From a checkpoint of a small transformer trained on Wikipedia.
Size: 9 layers, MLP 768 GELU.
Architecture: no biases in attention or MLP, capped logits.
MLP neurons of a small language model. Each row is named by its layer, matrix (up: input weights; down: output weights) and neuron, and shows model dimensions 32-159. Each number is 128 + 24 x the weight over its row's rms, rounded and kept within 0 to 255. Numbers have three digits each.
Before each neuron's rows is what it responds to, as a language model described it from the Wikipedia text at the highest values.

Responds to: Entry start after delimiters
L6.up434:132131102094107095153091133096118143117125131149100123087113138124145168115134147129132130047140187096111131134125137145122135160108156132113143119150120119115132132169106100094137155121096169139128077148114115131107115135127098099136104111150119172119137118152123115096188133132158099124119108154111101099136119144174129133173150153122181129099145113086090114140117123137102199138098
L6.down434:117077055132152135129144119113087151136144108153133151095138119174148100128083147141084173146119149148119151088130119122121195107126104144126064143110143120113112111124146099102148162104177141096153152112126113096160142128080102113123124156096104143121135144121070147121116117107146116115132140100127125175137157122137138132130103133148149124110123104152171113152089126133129139112116

Responds to: Name-start fragments
L3.up209:147160108118145124143106147176106138153160100172117108102176159138136172080135159162133142095129156160087112156130154150100154148104148108100146117169133110102117097148111123094121098125129146167136116131105141185146122161151115103121122153131151113156090143103134151143132154149122144077115121114087123124153126128122169141149147117125086113131111092161127137140146130116146129159142
L3.down209:118158140114132117133113152120121114126144122088148135092117095143133118149103110114068109110083134120128107130163171096126125152165127124131146146110081123142159090108131114173111175113126124130126125146178099108116108086172115164136120148091094137124127096115143140115152115150141116106100115124100115126135127130122121149161121113146144111150139188132115152133102161132066136102115

Responds to: Numbers in lists and tables
L3.up683:126130089121130167149148153158120132138115130146150139092119127137122128115124109131130150140170149179127149145110125110123144155193114102098092108135107137148129172133136119142175151096104144151142143180143152103117182137146149087163139093161081139106149112088114164115131094144119076118089082105101126159094143092154118137152096118126133128125098080157128101160138143131140130102134
L3.down683:102145124145133113120113168132087157105088134116134100147129142164130110115160107142168134145107125138106122162168094138127130131149130103135190153127164141141127139130118067140107111131193141091156129094090162159118105123138130139073127174115115088091087128113137113133087142115106171167126117139137130137128115120092109147136140153136141145132143165121123135142118095088148132134131

Responds to: First-name opening tokens
L5.up193:137137072183119104133112127104082156188139112138115154098137142133167125135131117139097120114166119144121132098151135158107146127104111112105150132147139146106090153137114132135134149120147161147148146157127114131126142112089113124135137100148115125112116127084139202132146111127125121151091126107106104163122121151163126113174161096115146143095086095092134123132111119096138140107165
L5.down193:150119121201132142118083112099102135125127136136192123137134135089125094164119135107153163121108146148113103127134157125107150136149143097145115148122127110158119128103117143102085143083065142109114134121162163138128130120153142091094160118115135138117074120122116124147114125146171119152101123125144120153120148108153120118111112153087125145086108103105154149117116161137130133158103

Responds to: Post-name connector tokens
L3.up750:112136095115137123119124156090116130141142126151095181150105100098113140122114129116106119106137132121093134181100115149080176132154151118119100125176132105090110106149151161121156108077109095143119126149123115132152124108100121093127118105138123100057163075153116123136124153171106132141122133153121151151118137155111077132120118109127123118145123149131167140148155124152155103149155
L3.down750:156103090155163170118147100116170139154126151127134143110146172143118124157113119080106171187149096100118095114155123140127117118117122153107103138139123150160111124127126142126110117153124115141158141139145135107131090138160083186128143141153114105147134118123079138152129129119160167132141096155095160165091126169105143106121113100122139116144099124164128152176088126091113072154108

Responds to: Range and compound dashes
L6.up17:164116114090125149115172134119107122121147147108175177133104115136105152140108126150122131110162116127121152153161098125161130185145128129093120135137112124097134066155123140100130125149120118171154162204127081109105138110142097122090092109147106136124162058124086107123110111150093147175136134135161136153086132132099108116083133122172126158174095126122112102133125124136151138141105
L6.down17:114169125080101120107123123116098117178151120081123143143161122144161099135117138122135129134158155170176101116138107136166150120121114155145157150121097154128127134122127107134142166086127143070173096140102121151090126107104095116131111152145114122123164118124149114119100117137135122124121116137109153172079101139101121153169161117128112176112122143120178107137079164125193086132138

Responds to: Structured wiki formatting
L6.up47:125113110161106119166123121105138090107127114112102086117129093073133121116154123146177105124116151179157060137115135139148141144153119100128145147183140186149152145129138108148137124139122164159096126102179167085153141096102152112137138103143119130089147137115139081095105144155103104121106111153118119148166165118115122111162130115127136104110108122127123187119146120138153132153123
L6.down47:137153117127094133128145111102131138147130115124099145095077140132124146119124114149117153110107124127159075122078157105101087172155110136146117150105137104118116146162148115142115101117170133116171127173162139129157133149121106135144112106136135130129136153111139157157130135131131137132133111138152132068163114123102110143145142127113169155123075149127143118170155153126149134160127

Responds to: Mid-word fragments of rare names
L5.up207:114147159086091129107126130125105142135121144109201096101159089114117104127124113148093142145155160129144156147139118127112117116164121123121125093182119118114143133158115082117197135151088113169109106128134117154123166096150124105181158115137097082131142122114148137111124123129115135123147118096105145182145081123145113110138131142155128110127150129174131113139134171113160112145113
L5.down207:150112161110172095090097105155118082132098107129140136147142159157104145145116108166115132131100167157096129138131158147135172125141101136113127127142156166153115122141144084147095121136162161123145117107134142168160144120125128174130118130115124165120076092122115080151119152115137138105084115153096122119118091073149132137106172142137113144129132122095118089145081075118128116106103